Part of a small language model's weights.
Size: 15 layers, width 512, 4 heads of 128, MLP 1344 GeGLU, 63.5M parameters.
Architecture: RMSNorm before each block, no biases in attention or MLP, untied embeddings.
MLP neurons of a small language model. Each row is named by its layer, matrix (gate and up: input weights) and neuron, and shows model dimensions 341-511. Each number is 128 + 24 x the weight over its row's rms, rounded and kept within 0 to 255. Numbers have three digits each. A neuron's up and down rows have the sign that makes its largest values positive.
A block is one neuron, or neurons of one layer that tend to fire together. Before each block is what it responds to, as a language model described it from the Wikipedia text at the highest values.

Table-start pipe
L6.gate875:133141130155108146103130095154169147124117128163113128130126137159175099132148134122083115128128120103122115099133127096117127140101146127148133105139091122151164116167117134166114148154106112143119149082111169111136123120157132083123097091075135125124131137108105123139138063137141150144120102124151118169119167169098126185161132156077125134120050095176124133103163078103141120147079150154152153142090158153102121126132136103171173100089141099158111110083113141096109174113096118103133161145086103100138129112122
L6.up875:146132129119115084102139102130124190149102117135132106127125120135130135148140140128115135076103110120155123120114120144118105105129154159114135096143128125095133132126140121138157153122150124147135169076145156138114066080168105126093104111108160146148168115137125125122135111072136171140139123110099101111108135142100169155110147139125102134135104095134116149135161095130112124163104082141123120131104136102122147101177165108157131147099155137136074096087127089069136139119099096135128134130105133153137122117154

Biography lead article
L10.gate323:120099125145120140116100141140124177142103098142154160152125107108164075155137135124151135153100128095170127157124139104151133159131133129070139175102118111126090166172108103152120104158120122164109164136160140149145154097144106118165103113149150153140151123145128144119125119142125122107152116117089153113107129138126124118135147084169148149123139164127137157134084158108105092088116150066115126122121067105127162134144109116117154145082175125128115144140162106107165132157116097125117134165155096112120111143153
L10.up323:143104106161110106119074105141165138119137137090123120154132143151123141125105126145100157088164114093128151121149146123113130143114135121111109139080146085106132098180130156138114103134134083109112137121161155127125141109165142091115135103139107126110102128113134135140190140157112087138141130147151115162137163141094109114111065143090129122100147122132150076109126131127133135102076129108097128121162092121130106113104118112111107152129156134137104130134128158103141117135125148134170090106125148099157136117148
L10.gate354:112176152131115194140163129152136149138148126143128164129192118140106112158089126120124152128125108088170115138110127110108133122129141106144121137098121121159146140153108098100144157109130131121100079133132219137146114139125166086148153171147082104154119145118119138160133118152094138132113090104207151118159093144105112110134075110138144124158123102150151132178144105132085086103117109147106105136150168096116089138127112136136126110101125147156073137138130130130127178124146137140123135121091098130124131111155
L10.up354:127106125143135137127117111094132068102098156153127113122111119154142126099100128125144131124155118182116160076103144121101138112114091104127159140119104157119111110112174132151163122115148155141140130155153141086098112065119107134172106112137114089134102110121114150131121091121134120130139140132108113118098138147137147112136139135138105160149179181105122141083125120135140113141119090081160108156123123114136126083087117168147102097120154155099115172168114066119133118096120134139162110182184135127123120160144
L10.gate777:128121148151106134119128136143176088113149092130108165139193146182091103146135113138144182132138131102094116096130108112095184110107130102134119132155073193148130143111141112079140094117136127098056114109101130111144099141135118148152103130112155118098142118092144115117113145152151129145134073088116120111093153143150063111115119128118137084125079083131113120128126119123117142108084098134116112144116103133120185166119195157103142132102139110147125087127172149169137146107135105139175172127093088116159123158127
L10.up777:134121099167152089107146157130137144126085125148098143117088133135124132149114161133108142160154181103147125125151119139112100123129134109137168121109137130135153142149118120153122136120138123180125109177112143142175147152112116127141123129133121139131160196141108057133109153128108154084120113101113161164150104118146117110141136119168123162160112112156100123117136120119160159097127131149128107141144108132137087140145178106172113107148169151122149102146143115149124104121142143086101099139147165148131128107116
L10.gate986:113172147139145101110133116120082096098104123165165130101115131115100109133083134122129148123142128100126162101157156098154139133089145112124138141113106129117117153151118131107116094075134145143105122135113122121120132121111121136120120120129128158090123122103082095123166144105184120115163120158118133145096137157119123128169123106157116159125146142109139126151111182169120128149154112127172150147120109128134134118138112133152120111122183113168168085141106141113158171101115132180114120084143106133131159137151
L10.up986:127082122137105139096109129128182154110124105137133129128093115153139103132137121154101135111153148089069140118146154106121135149085104109123141114133110102088186158190135142110152088140169144138090131192100112111093118084131124109137140138146147140139090141123100135122152096121097089110107123152136160091152144138102117121152116104092099211111098126101162101146100136108107130137097096112159145156109131112132126157113112132113119143110115130168129088137140170105061123167119105102113089121152127117143144095121
L10.gate1006:105132148170137121117144107092118116132128124131164109182145087173116145110174111155143100181157141122105157076162178113110168107137076126121124156106133090144146126108117196167119127112110123142116107118140119148133114130160114113141113118173116155183123139126111121107131132100135126172150136125134171160152099092089150075189123119108114148157136166112111109085149129099128127144169134121137128117160109085096129131177093109146119145142152131143118092119073082142170128124144182134169131124104113095125159115109
L10.up1006:136097130115135083140085092109101143103140128121093099156106121122100146144102107136122164117083105135143169142096124096144097133157135113141115053162138138147102145142118127073124123156113164122114153118121098116091130120130119129098138171150141138127123094155168154108134139182168143135138128125157137107151151127100129139117125139113132142105139164127119138137179088128113159114090139157128145131085148148115145132108137137079128101094166096099078098158153156118131156178136101115145115161140102121128098113151
L10.gate1073:137150145179191139147101099150113115099115121123110127146111142138126137125102130106137164105115104120130127112126121132148151126154166127107176124110136151083130109166088107104135126131135156133089165156116121112101088144092138140155130178125128091101170141119172124147151098103119138101123076127127131120116086141146160092110121149145150128122143113171156135131151118161075112121132103152138118133135128146146170114100144128125189077090094119148130139111105147142106127111136127169154145114146128088179077115140
L10.up1073:174144125164113122170118135157145143095142108169119167160119121145151122123124124147092188142148144102153129142180139108111164133111162088120144095110127114126136099125151158100141103139128125112114096134113138139127113145113092097138108130141131110102137140164105123133119101129101119087076114112095117136143099107101112136140133150165149140159109158150138137149146172173088104097155093144138153160117127172135091133134112094099123111112145117103122163158102170187136109119120148102161160106113134092163138160163
L10.gate1179:122152127128134071110155142116128173124130108159150147133098139129106080104166119121154160154163137161202128106103088091163153149143094131145109118142158134160160162107140149043072128096154144125132134167139140165173139133121104065137135126086147099105182120152140142103134139097059092086115108115102149118152093146127135175147143095099133117137112120160135145078108114144132103156108104150129110098098174142159110153143112134123118169131167153162099086140078138099130145142147133132129102109125108120138186128126
L10.up1179:123105127139140162119151116111094165146123099152128162112165114101080123100141128118137160110125121137182139087084160113112120105119146093145109106110175102136117117121144132098125087116127157148118113114125120151137116136074132122112141092131144175100160105137092131100167108083101126103104106118141156086156064120186130119146150136174152124106165139182148123138161113124188090136137115107119091098122155118135196123108105121137166130169119104141116164148108182125170114114097104118098132148106135135135111097148
L10.gate1224:125091135130177168143102141134133102113143116134181080144111107116141140118129107094146125143156125152090118150117137156125163105166154131155129136143142149102144138140141127104118115123132113135082115135099077111154117096163139087109144143124113157137179142123163117120159113177135120133113129097170145143113131129143064127096143113146133132129163120135148111177134122106112108155136137114159162117124098107144100142171117092149113114161147098156124133114121135208099142123121141154148137134078079156089136119092
L10.up1224:126163138135150132134110157155116106114096106127112108144137091142169129147138115143169140153126145144128081144101117155085128128090188188145101105098139083148098129164118148049094153116129150169120152146121077134083132153134158143115135134164136106099132133139134144091161147151155114125101140109134131089089124103135179134107120123093061118109155094147116146149144126112108120143099128129137156143117176131141134140096127110111131134152131140113120109124141149146139107106153125159157131117143118166151162114125

Lead-sentence copula
L8.gate236:115143111168165145102149104082098113134090120122163094145213075097076132156143148124093144125148166171131109150121109119120142164165074098151147122102115107089078145179080094111118087109106132128118147124114154129100103161165157118131120139091152138108108104120108134167119128113135110159135092140122125131120130101129120065118156120096103160074134115105099156103119122173142163126154139121145144107095161161146096100102146122174115071178127133152141089126124131157129117108137162080126120140153136152128147111129
L8.up236:117079132091161133128133121186161180117131115129165128143157120141135135112105135121121132150163113151110148112114149114123140136102113153127121104103096116120137095129162151132137124167116109146127126165101150135179095100104098127094103151135095129131108179141154124102126081101102119096127190127137088124131122140112127152108120160122118172162143103138098121145133180151116121121152137113096151108112061114097127126122122156099070127119106127130152122117101104175145137170110170150138131121148095117126133125117
L8.gate257:139155138153118143153118140152083122117089075123150131132104162123096099122159164108104110132161163110115110103128126137094140145122136167120160145126138136137177147162119128127044121118169129153133134132126118132113125093115104115163154166124132100132129117127109134162097126138137163168155152141097148133144116149076122150119135161144099216137111136121157134173134107150080111119129094175101149143113097099174094124080150104136123088101148141151106123144111159146136133168132139118127130118167127128121119133096
L8.up257:106137107119083128095126127126091150134129148126139157152143131083130139150153132139147098149187126140141146140118152126122146117124133123079152169136157117113093133136123116131095110097125134130128165113149093155160124136128149118149139153115127116109148107173113139146113135115160166143164144152162124163133114138129137095156101157152128152098107178178140125119100120139115097143101146166160166131135139124129113112108121143112143104188153099141137157131120115151099118160145155097122143140138090162105114114100
L8.gate467:126108140127165157168159113137145119111108109088151100136155149112117093082136104150133158108142106097125130125102141103129094137072157180124116127120106147109162147162128105122111114141090107146143116131198137128128096129135140125167108117159108097116160103099122131136095122146151127108179136100097152141129118106146106135140105111153087147178115104143173095103137166131126172171143099131139120153139100139154139135117112152121113129149089134137128160161097158146132140109153134123107155130131139148148103111158
L8.up467:122153110091119143119099136144120133129142113138123128092155155162092154097167110141114155093143122080136097118121146086141128154062159126140104154102141142153130139131149160094121110139123110130149123113139107127137111085117147112169153105109079127144151106109121148095118149130148108130153100067129186123117156122145127141142123129134047124151132126134131098103155097091123124166102101075160140131147108137092156125137157128146117136155131113129128145195133117142090130128110117133190110129113140134133094136147
L8.gate516:137172164149148157111141105064119128126121118119097145114081113128138070146121128145116095158147149155130119135154112088136142127101118126088135126090140126132144144166108131157111135134114131129138140178154126112161132177127159114181136156178146131107138170101123141165111097157097100140154136102141168152142108159128084088143140125154106149112150138199176092135090123150080152109142117130126139171095129125160139139074169136121123087123097133139110138129089149164101172140067147126126135141138111105130162118091
L8.up516:118155150128115133134094134077115138134100160156111127085114143134109100091154146129144088126140108138108093117155124106123135084143114140102123149087162134120171131149117150151158131156113126134119167150152164117126087121128148079138150115113156121163099132124157123128111105134106131191151162106067118129117124117138126137122077135136121139118141081183138108127109122102102174122125134120104131143117118122119144124128129137139147097149087161109106119093101185134125106146118098121162119139150117120138126147110
L8.gate835:147110183130135110111146125142117139125142096143119131152148145123092146128127135136116125110176126150149123150121147105097159156066114113121146115127099133138162163146045103121073151158154126117160101188135156124144102102097144118124092123146088106127105111130117106160073099124131188162104133138120141116155104136101156099148146143107103151133104136128144139165126112147124143056170072096150120125156147122138110130081168119129136091140146119146131132127112139124121184128121095138150181125095110148105113099083
L8.up835:122143154146156119132124112149127100165136160150147123149165113093116170156119115126106162126173123157118112171150134135136150096078141137128126098122124088158132125134093128094146167152136144123172134130142168130159102102091106135114110124168069110163109111106109121174108120100128150152125137119142133125132089108121136103132148126109116130112118128133130142133104137102142162122141125076169146081122131138087166173105186137133132111149120100129098164106153091120126121149130118124173117130145136178136142086072
L8.gate1029:167131152168113106147136132102132107135118120124137113127122103113119138134172130124117144108167124091131139128130137100107086117130173165104134132160167113140151159142131119161130123127128142129147153186158145168125098124100137129101091138112173084129129121082140107145110115154138153137135180124119107119113102142144104132129106150089090115168106156128144120151110101116115085124113094152105146110132122122211139161136169159125117102074072142148127124132117154165145137145124159107126100142116115118090110159116
L8.up1029:127110148123196168110131128137087153118149103155159138153114141120126144094101114144099139159140109128163094112123146095103121143143147131121142139119128142144125101150136153150109134159145173163132097091078142119082098149082148093168125114168111143196153112130072091129109125089146090131151103117144117149100073114129163091128112105120148147157116136097127146137094158105116086127139133116151131139159171090119133094099095155116125114143107111074095180142143119116140121142119134134115123170109131084120129136134
L8.gate1229:146127165151161145115123081140155161152128141155148082149143077099133118133146106092094132097104110134101117168131123144133080102137150115097108121086092080140123095169108141084112135104131130107122170109107123106137148098122148143126149118123136153124112148145172108105141101164145123149153136092145105129132139111128129129113071124146130105074092085112106134156139144097178135129152098127144157160162136147168116107103111121110104115129130041120109149158127143072107137136133133122098144150151118177134148105137
L8.up1229:119103158112130120145167160115135135144123146151110105132168141113104168149138134133150102152190158107145085117192115132085130115100082111129160137111112158083100096145100131166125109138122098113166097115152120118096100154145118124155138097161114108129130100146113116115138143150119138126134130123120099135140113130147159166140127145129127162144125154175133077151122139153075116113093147121135144111132095144124094101117142182145134096119115148132127094123089170110148146101144106122123129125125141108100121105130
L8.gate1270:124099113158152176143098091087089110099118120108108165102106155131104147098097140176107127148104148094141112128113113095146154128146100133096141121108126108153122128139100093131134128144125116138136124096127148116114124160143095144172090133135122138084155128137122149116089100125129127111087102128114122138119130088068146133144110154135089169107177143085137176119109116161132153095149114113157123095121083141112117065148119122141123073151105113130157093093120142111128115082072119106129141130147129154142166145122
L8.up1270:098183144152138140103163107108111097154155147123111151138099117110133150112124151124114111069097129135104148149119132090117154109075141170132133149142141091115152109104107084127099111174081143163170139105152149112157129099137140141120131143111119119150122140142102113122083113087106114175127122089140100162130117122115115149161118147143102143151157108166121143148140110155135162140155056123116106123117119120117123150127117156122128121098092110076141182173113084089152137098134100123163130120076146154147092127132

Athlete career verbs
L6.gate821:122123148164176105116146117148132070097134157099135106143127139104130122098128099113122128133096131125130134098129155113138120140086135200117121114134118137100167115140141143149152158126114163119120145161116124123147117135117122085134058158135123130097150143191141118143126098070107130138144186127104100145191149079106095157143123122125164142088158114135129080130147130149149126140121113132163114127116118105110155092117100114180107098118171142116111129128155149113089174122112124146127124137139137120078092135128
L6.up821:114164113119145138121099141130117132129112119100116107145134105122094140180155167099142118146135168131107141135121116121115131107149089105133139177127174138144095148119134124135117122156093099180113101119106124133116138143146123100124096121158076128129148104129157138146181139108159095167139074161164157144109108114114163125124142135098158103086125150107122138130074114118146106145142138063144153130143110103132089108158141165138100141084152143135120159119132093107142116145128156114084137143136147141136110129145